{"num_hidden_layers": 13, "hidden_size": 160, "num_attention_heads": 5, "num_key_value_heads": 5, "head_dim": 32, "intermediate_size": 768, "vocab_size": 1342, "hidden_act": "squared_relu", "norm": "layernorm", "norm_place": "pre", "norm_eps": 1e-06, "positions": "rope", "rope_theta": 10000.0, "rope_fraction": 0.5, "qk_norm": false, "attn_scale": 0.177, "bias": "none", "tie_word_embeddings": true, "parallel_block": false, "init": "normal", "init_std_qkv": 0.0486, "init_std_o": 0.0, "init_std_up": 0.0486, "init_std_down": 0.0, "optimizer": "muon", "learning_rate": 0.00261, "lr_mult_qkv": 0.5, "lr_mult_o": 1.5, "beta1": 0.9, "lr_head": 0.00813, "max_grad_norm": 0.5, "warmup_steps": 200, "schedule": "wsd", "decay_fraction": 0.619, "decay_shape": "linear", "final_lr_fraction": 0.1, "batch_tokens": 16384, "max_seq_len": 128, "doc_mask": true, "train_tokens": 158900000, "max_steps": 9699, "dataset": "wikipedia_en"}
MLP neurons of a small language model. Each row is named by its layer, matrix (up: input weights) and neuron, and shows model dimensions 0-95. Each number is 500 + 40 x the weight over its row's rms, rounded and kept within 0 to 999. Numbers have three digits each.
After each neuron's rows, "fires on" lists the tokens most often at its 100 highest values on Wikipedia text that the model never trained on. A number after a token or word is its count.

L2.up295:521496525456452509488429492476428503484430515580503470476554538533488519470476490551384529446502477434496565539545477511444471488456490518562498502486523503456513458505479499431490528577500473514481526574503466446502519529528559434542538455499464439515446499477572477404492504528496559432
fires on: "o" 14, "us" 12, "e" 10, "ord" 9, "os" 9, "ack" 9

L7.up167:492522498483418542484538450509419551547475561518460438505544528512496510478543450452589534475498448521507500486450458462536483565537440506477468480524602479456519521530561520483476521514504517463435455498531583561462425510500468528499483530543462521486456440524542500460485451466443510529
fires on: "un" 17, "er" 13, "ex" 10, "En" 8, "ur" 6, "Un" 6

L7.up68:540513517434503490598454542483456505462557447495528468466490491499448484520530528542384519500497498479436487496473498556484502553579449535516462498475555522521592551491469472508433490532489507549410584512500485446486565587484531475507543530444504528446474475493541536475521464471471523453
fires on: "y" 30, "ord" 9, "ar" 9, "av" 8, "ay" 8, "o" 5

L2.up404:448507543580444529456566482457528518520418497475469494605510434507513440518579557497468558521482501439444473505512497546487518565473436488559508494470467583455576494483568475494431521513436507496485536465482496495519527441454469557460503573536529489498549435503498506547505487453498523457
fires on: "a " 27, "ity " 9, "i " 8, "o " 5, "ose " 5, "age " 5

L2.up351:513525506500497496486446504503484538467489521464488449449462487505544512479444511535483518485453570523502509593454478506518588486469432453483482484436524458523560525476457496484473501543475510476439603523479500463480541465493473572485498610456516542505480541473423499511465497470450581528
fires on: "2 " 24, "1 " 14, "3 " 13, "ing " 5, "n " 5

L9.up44:470497551488480489536464419477519483488479547512532446566571533492460519521520545551461423537511485484428504493419575419481481580420500486484460498521557458548530472551526476493513518488536515510409531445475513534420453509524500501496505468456487503541455497534486457536534529519485493504
fires on: "i" 16, "s" 13, "u" 10, "l" 8, "in" 8

L2.up315:425521567519539462445528443456470451527453471455471513553566417512511515489488535513471476548545492531455458493537472601449489532454498487504537496458466478468518518462486502515455547517531466467457566466562430536508467460506517538500490490457456480466493586496496518524526531468482551468
fires on: "son " 18, "in " 17, "o " 14, "u " 11, "a " 7, "i " 7

L2.up203:506519485436488517494516499460537523655506567499493493413552448528457536589526534545435554545456477560498505500531487506501499465496558510524499558479600463485512517521435450496519503529492447586510515496463462436536510449463472467524476444512485493487495469428471478456526531528510544452
fires on: "h" 78, "th" 22

L8.up516:570511419503499441565513456479519556475454557554484481435428456546519555521524467522469482562494524516543513510530473522479484536393539483551530519501498478455527510453450557462498532487490533503499506507580466582459441509481497529480487540476467513454474580490440432470511502493551477540
fires on: "F" 26, "G" 12, "ear" 11, "ur" 7, "g" 7, "o" 5

L6.up284:518516493531433514424473482499513437552492494533509473561504523538457501475501543477452498548515491441498475500534507535550572533477522475520535419493484516535544557514548481526478452538493564445485453520408506504514469517452483391491534485558518539560463452461515424487522529453471498525
fires on: "ed " 32, ", " 12, "ong " 7, "ted " 7, "s" 6, "led " 5

L6.up609:565533533477502498467546513522493495511419511491494445457519466540542482561468471442492477486443469501504509523491591497515474510525551529492536457508477484501443524484523551506457497450544513472487485478393555525503522537492497521398500552468536444481488481518533468544546589469443477556
fires on: "ed " 30, "used " 13, "ted " 9, "made " 8, "ished " 6, "n " 5

L9.up449:476529504498459574482468542529458490505475538476442527551458472539540549456538480504524511442429508533505505536517470517534498553468538560420494470440518452517448507450582514505472525537480468391529518430499508534484494510511486532600504523566477522461534407473514489486460471512519443541
fires on: "un" 18, "er" 9, "aw" 8, "ul" 7, "ex" 7, "r" 6

L2.up718:477424481555507497520506547507520473474537535509517522564504515567471571548436532447487549566527484518516471509444495501470444419461490518626436478590499514540416466500518511528546546511509573459565439523472424485500488477481422496512469517519499475419477532487506500473461526439490493461
fires on: "h" 23, "p" 14, "duc" 13, "6 " 7, "as" 6

L9.up278:497567568499487590495582462506553509493476501497474411479471454445458443526517575516533420571508550438472471553502519451487514553454513508561568561486497505534522453514477529512519539499633539500407521508484486537430521554511487499514491427509508469533512528510531437530505542479468505463
fires on: "n" 38, "it" 11, "l" 7, "d" 6, "s" 6

L9.up528:467576479494507470485532511502549490541508492534554502535473555416527447470479483455504503535508507446575535496567523443480538513450454457461476468542526431506508508486585519484547482487508562495500563460542513555483491507520533502504494435491436463510453475521547580485579398504504482438
fires on: "an" 15, "ri" 12, "en" 11, "on" 8, "or" 8

L2.up518:452474507487565519470510488500509469499539432409501456465560420450443471542526487481526502489511475490508494558498469500555509512495479528525523513497473541523537467463530472608548602489440513494526430475525533477458545543507568442527517489466472557541460541551539513492519504450510512519
fires on: "and " 93, "or " 6

L9.up77:539481468474465479526514483522511479428515468465488501563526529552433497618485598482435453552545493490500442498461493499486498395521466490512503512486518445491492469518483470483503515494557531505530546597558502470485498462498482529572472573543536540443478525487533421498525567455535510552
fires on: "ac" 21, "(" 15, "h" 11, "pl" 9, "sp" 8, "p" 7

L9.up420:531427503524515517448522474524471551528457488511494545511424547513495452519520490459475523539453516486516572469543455459566537567460486552473436475521497424522518550582470541487460465545555522512485498473454558413571491455464513506493449440495484557534483512540392473562493482457485422563
fires on: "C" 69, "ic" 22

L2.up567:521536507513556400518502467469504538426494487454551537539487526507477424503530484494450463508481522496476503478513527513487535517501521547415503457494543513553473461429493524515469564457437558455515494553439561499537520533502489491529498480516579572541489544468571471474521421512432497476
fires on: "dr" 54, "Dr" 33, "gu" 7, "w" 4

L6.up140:524519486497475460495473558492450496494528510514487491448453577524535407486552441463511525534515530422465481534507492495558425494490553559594558488495492494449574466547482487514482513504415508536502526523503527506577418540554514440501453509512493518439416468540450460502479527530567517426
fires on: "F" 21, "en" 16, "un" 12, "-" 11, "eneral " 8, "con" 8

L6.up438:502485438496598529492475551501475475534574468367455491506555470489507496527538504540519457524492502435470505534489523604543440483556430527542453495494405513506518527561479450526538505502516522505428489502527501474514510514519521467490541490474509418575480514474531523468479491426455507552
fires on: ", " 27, "ish " 11, "American " 8, "and " 8

L7.up26:527485562486529476447462447475573529511431509468494503459491478597547494537437521486496486446499447512469449417557532485488504584505496543451508505615512462537447440470514465501457516447480493526511460573512452488470529517474473449520514490423540537513530463508499475472515476482531494522
fires on: "d" 12, "ow" 11, "por" 10, "y" 9, "oy" 8, "h" 8

L7.up476:455485522449473537491469525474539507471471542474440495477561461475587529526463482438548551519553572499491496498483457529553462508553564585513517459460527487403485538550449520512514539495508528502526475474538432479555510430531474498454587413558523449435469533521466491514545515520478485509
fires on: "d" 27, "r" 21, "th" 16, "n" 14, "h" 5

L2.up270:478549527492421574521486523530497507513514523456502418545500488466492438492516546493534475563439507534518504543459493529551482487517447438480553443474503611445523542452564536437555538469538536533512437445517551485490524572502502520479530524531452461525480513460475476474461498531498485514
fires on: "ar" 64, "ar " 15, "Ar" 11, "or " 5

L5.up530:528459448523490441486470523473398512533504499515520515509465482490493458487463498484505622465501445417459515426579575482431563459498424476546506458512466455534517467557479550529491535504431524473586526429510526585554526490469448491513466564491495488475518476450508469579490545487526538490
fires on: "-" 29, "Willi" 13, ", " 11, "se" 11, "ti" 11, ": " 8

L2.up673:560465394474502470443511554432527462532521510515487472500489454474482550455460478482478528508495523495500498586539513514459536508433464546474575475490544454534509461502504466516445481588471546542491561498459454552500531538481489478454526552438543497547519485533519456457460510498563509491
fires on: "ph" 54, "Ph" 38, "ch" 6

L2.up274:513462462498444521500494446547507559475495506511517431552526516582573497454501494496468513495383523463527460520515474515498504437520434514589474448448484524506508456497515560555461497480461583499400528443507484518497535513482466464461511560411495517580464561525488467512478489536498510445
fires on: "2 " 19, "6 " 14, "5 " 12, "1 " 12, "8 " 10

L9.up748:420479506570604480463542600493462564440496574489500485493511468485521461487444492479493507612517465457522558468496429529455453515532474510463483540533583528508468489505496532461487549455481566535522491491470505495535478613504516517531501480460454475516497564513487518493485512489515496443
fires on: ". " 27, ", " 15, "), " 8, "er " 6, " " 5, "any " 4

L9.up575:474509516492463514505409462521623474443483544491527455486487470439595510535505502483447425477501444574515493529539519504486465497504592512470476522457542472491474499488587479502532564587451548469440446497519436463495454454461570420549482489519501557491517528451460510510567501507481465530
fires on: "is " 40, "was " 10, "ur" 8, "| " 6, "el" 6

L8.up651:421491529426515494517484436454535535551491539495480418454498518513576503515522423499527496478509465470468495481550571508582500487542498515543504460516523506495447516488492552442544514509558480556567475528469522430510546466465462484479519489553483479426543518464442448483535522487489522470
fires on: "h" 44, "l" 20, "ed " 4

L2.up685:515544462524486508431462460478399499536502461528509529524496501561520453497507483485478520502481534448464464463559475516500522490510476489523603443559524528487533442530485471480489448464472495511528491526506580466576452504411416468461481550470497492494481456541432493519521544443514467532
fires on: ", " 78, "-" 6

L8.up160:528512495479485538481486461521482521453400496456493522437534496524464523487493522499574490539526504534527460505549505523516487500418547520508516496523526524532530502421568521541499522534435463480576468555506467467472473556471489458490541527509490490621510532573483568482516498416547484490
fires on: "and " 18, "the " 17, ", " 10, "200" 6

L8.up365:490492518451424507516530388458496546506515479471546531439560504556585478484487442523499461517489467496479504520495538564591538500539474554457497519517537484566509523545441539477546496495486552458453479546437506474546463469494549487504469465568465508450502427439490457494519403491490459526
fires on: "h" 46, "et" 15, "om" 10, "al" 10, "ex" 8

L8.up492:563524537506479502510545522461604521548486502510515483487490559483513487497482479441499514482565539534524540473485462521527533428573458601480457492499495470518495504522525499456547518550524484524438486476566516445588513536446527487564491500459494526455460586540373424543518483527483471580
fires on: "C" 97

L5.up113:536556566478528451398521475524499420483468527514463492477496549524560448489443505446457500518518466478547516499530477493528550500510518461512466507540496449554498605484511483484494467523517520500498533526561481527428573506473506491445524537507571446525444457457477457538436580556462494545
fires on: "ed " 45, "ated " 8, "own" 6, "red " 6, "ished " 5

L6.up313:454474492515451530446490430576508659532491520509493521533536525547483535521517401528523513517484498505519510535542536511538448500546532517434481514484548481503528515484515519434507472536540516476514479518488528507469447427502487452461394441559424508482462464554520527426551472469473477528
fires on: "er" 19, "s" 18, "res" 11, "ex" 8, "ac" 6, "av" 6

L6.up561:513558529506506532422476508529504510502509486571505500509417476514476525527448450438569449491463523470401453507551516549597512453527516479538518471469475502529540427440481464458537487520449585489485525473551473495501454500413481446498532529587551488469445417508489508490486520506524511446
fires on: "re" 21, "ur" 21, "el" 18, "tur" 13, "was " 7, "-" 4

L8.up591:504504513508598511484516445533536492469490468407526478540527486487408463527559502475463465492423520518450493499486565534487456455514441538474495459527453487457479442448409542475436550416489546532522506487534506500468533555562443479462477515520490537583459533532576516524515503550531464568
fires on: "er" 19, "(" 12, "ist" 7, "er " 7, "ian" 6, "or " 6

L5.up171:425488551519553460474506493533500483554526537508431474506504525482487482495481458439497565488534547492545495490494485528534483457515484521557563447563521471500557445499587489473423475442452498569489563493444547499487539504484498481418510590500493511551462514520494489512482475484421442503
fires on: "e" 16, "el" 15, "x" 10, "or" 8, "a" 7, "le" 6

L5.up711:525491578553455455547536503552482513503442435496516431446460504403508478496438538511465502486595517471497498522536499495540566517509479456481551434523519493521491510528445495563459472462536514526496463468474528536512580453478501450427516492469501446450461485514508454456539619495502456538
fires on: "ed " 35, "ted " 9, "ished " 8, "used " 8, "ated " 8

L8.up213:529423506427539613555463472461530545573475478507434478548484524482439531491496419484520513550524508519475441465502528574474530543462471586494538477503444443470492486535505486467515556604483468520485550495479490490533419511519509536458496476524549471469503530612507463493462512498487499559
fires on: "\n" 29, "-" 12, "0" 8, "m" 6, "\"" 4, "em" 4

L8.up573:515528451515445493555474510545561527457554526523506482506566469541505531505477537554542536464473534453522459507509542582487559472426450566434516490511491518473467476416503511490479511610443526489483483440469479478528488554437467494495473496466573487497422491564602515476429478507480499457
fires on: "com" 24, "ch" 19, "tri" 9, "wor" 7

L5.up358:531555544514462482497479597407450496468479515476542550496478517481527544415499467520543483526491573482537524460450477462485498480397542523470528523562539504541508509449453476492406587429551549396478526493447466529544511540482485494508559414448526454509512468512505443460499506521496498503
fires on: "d" 65, "de" 7, "fr" 6, "D" 6, "1" 6, "of " 4

L2.up646:472525425490554496516620487502515521530521540493514426562525448475450539440527505527489479523548543517501552503426506473451481543484473575456514465512510496449536587465510407569486546483535496552528447462518505502465531451490523475514414486541465544507507479441527515497551440444517513502
fires on: "\"" 23, "num" 19, "as " 10, "an " 9, "'" 8

L7.up1:530486459466534503478503483538501590566513549491544461426471501478551463458458467518548548570483486471520523468534538471489519510540482475431502521518502527489493408467463531449439569484495553487477521541487536460482492430489479488491593515521515479500515510506388489493527545530514504479
fires on: "-" 39, "'" 16, "in" 10, "h" 5, "af" 4, "if" 4

L2.up610:469468506502506463506525467429499555588535502468520442481494543510476566542468462540450498486544555434368524451475517504451531512539463453462557557514531504463527540501498574482516538450563516520472572499485564484503528504493469444478470500545502482514541492483457460520564501402539620494
fires on: "l" 16, "ers" 11, "il" 10, "ate" 9, "leg" 8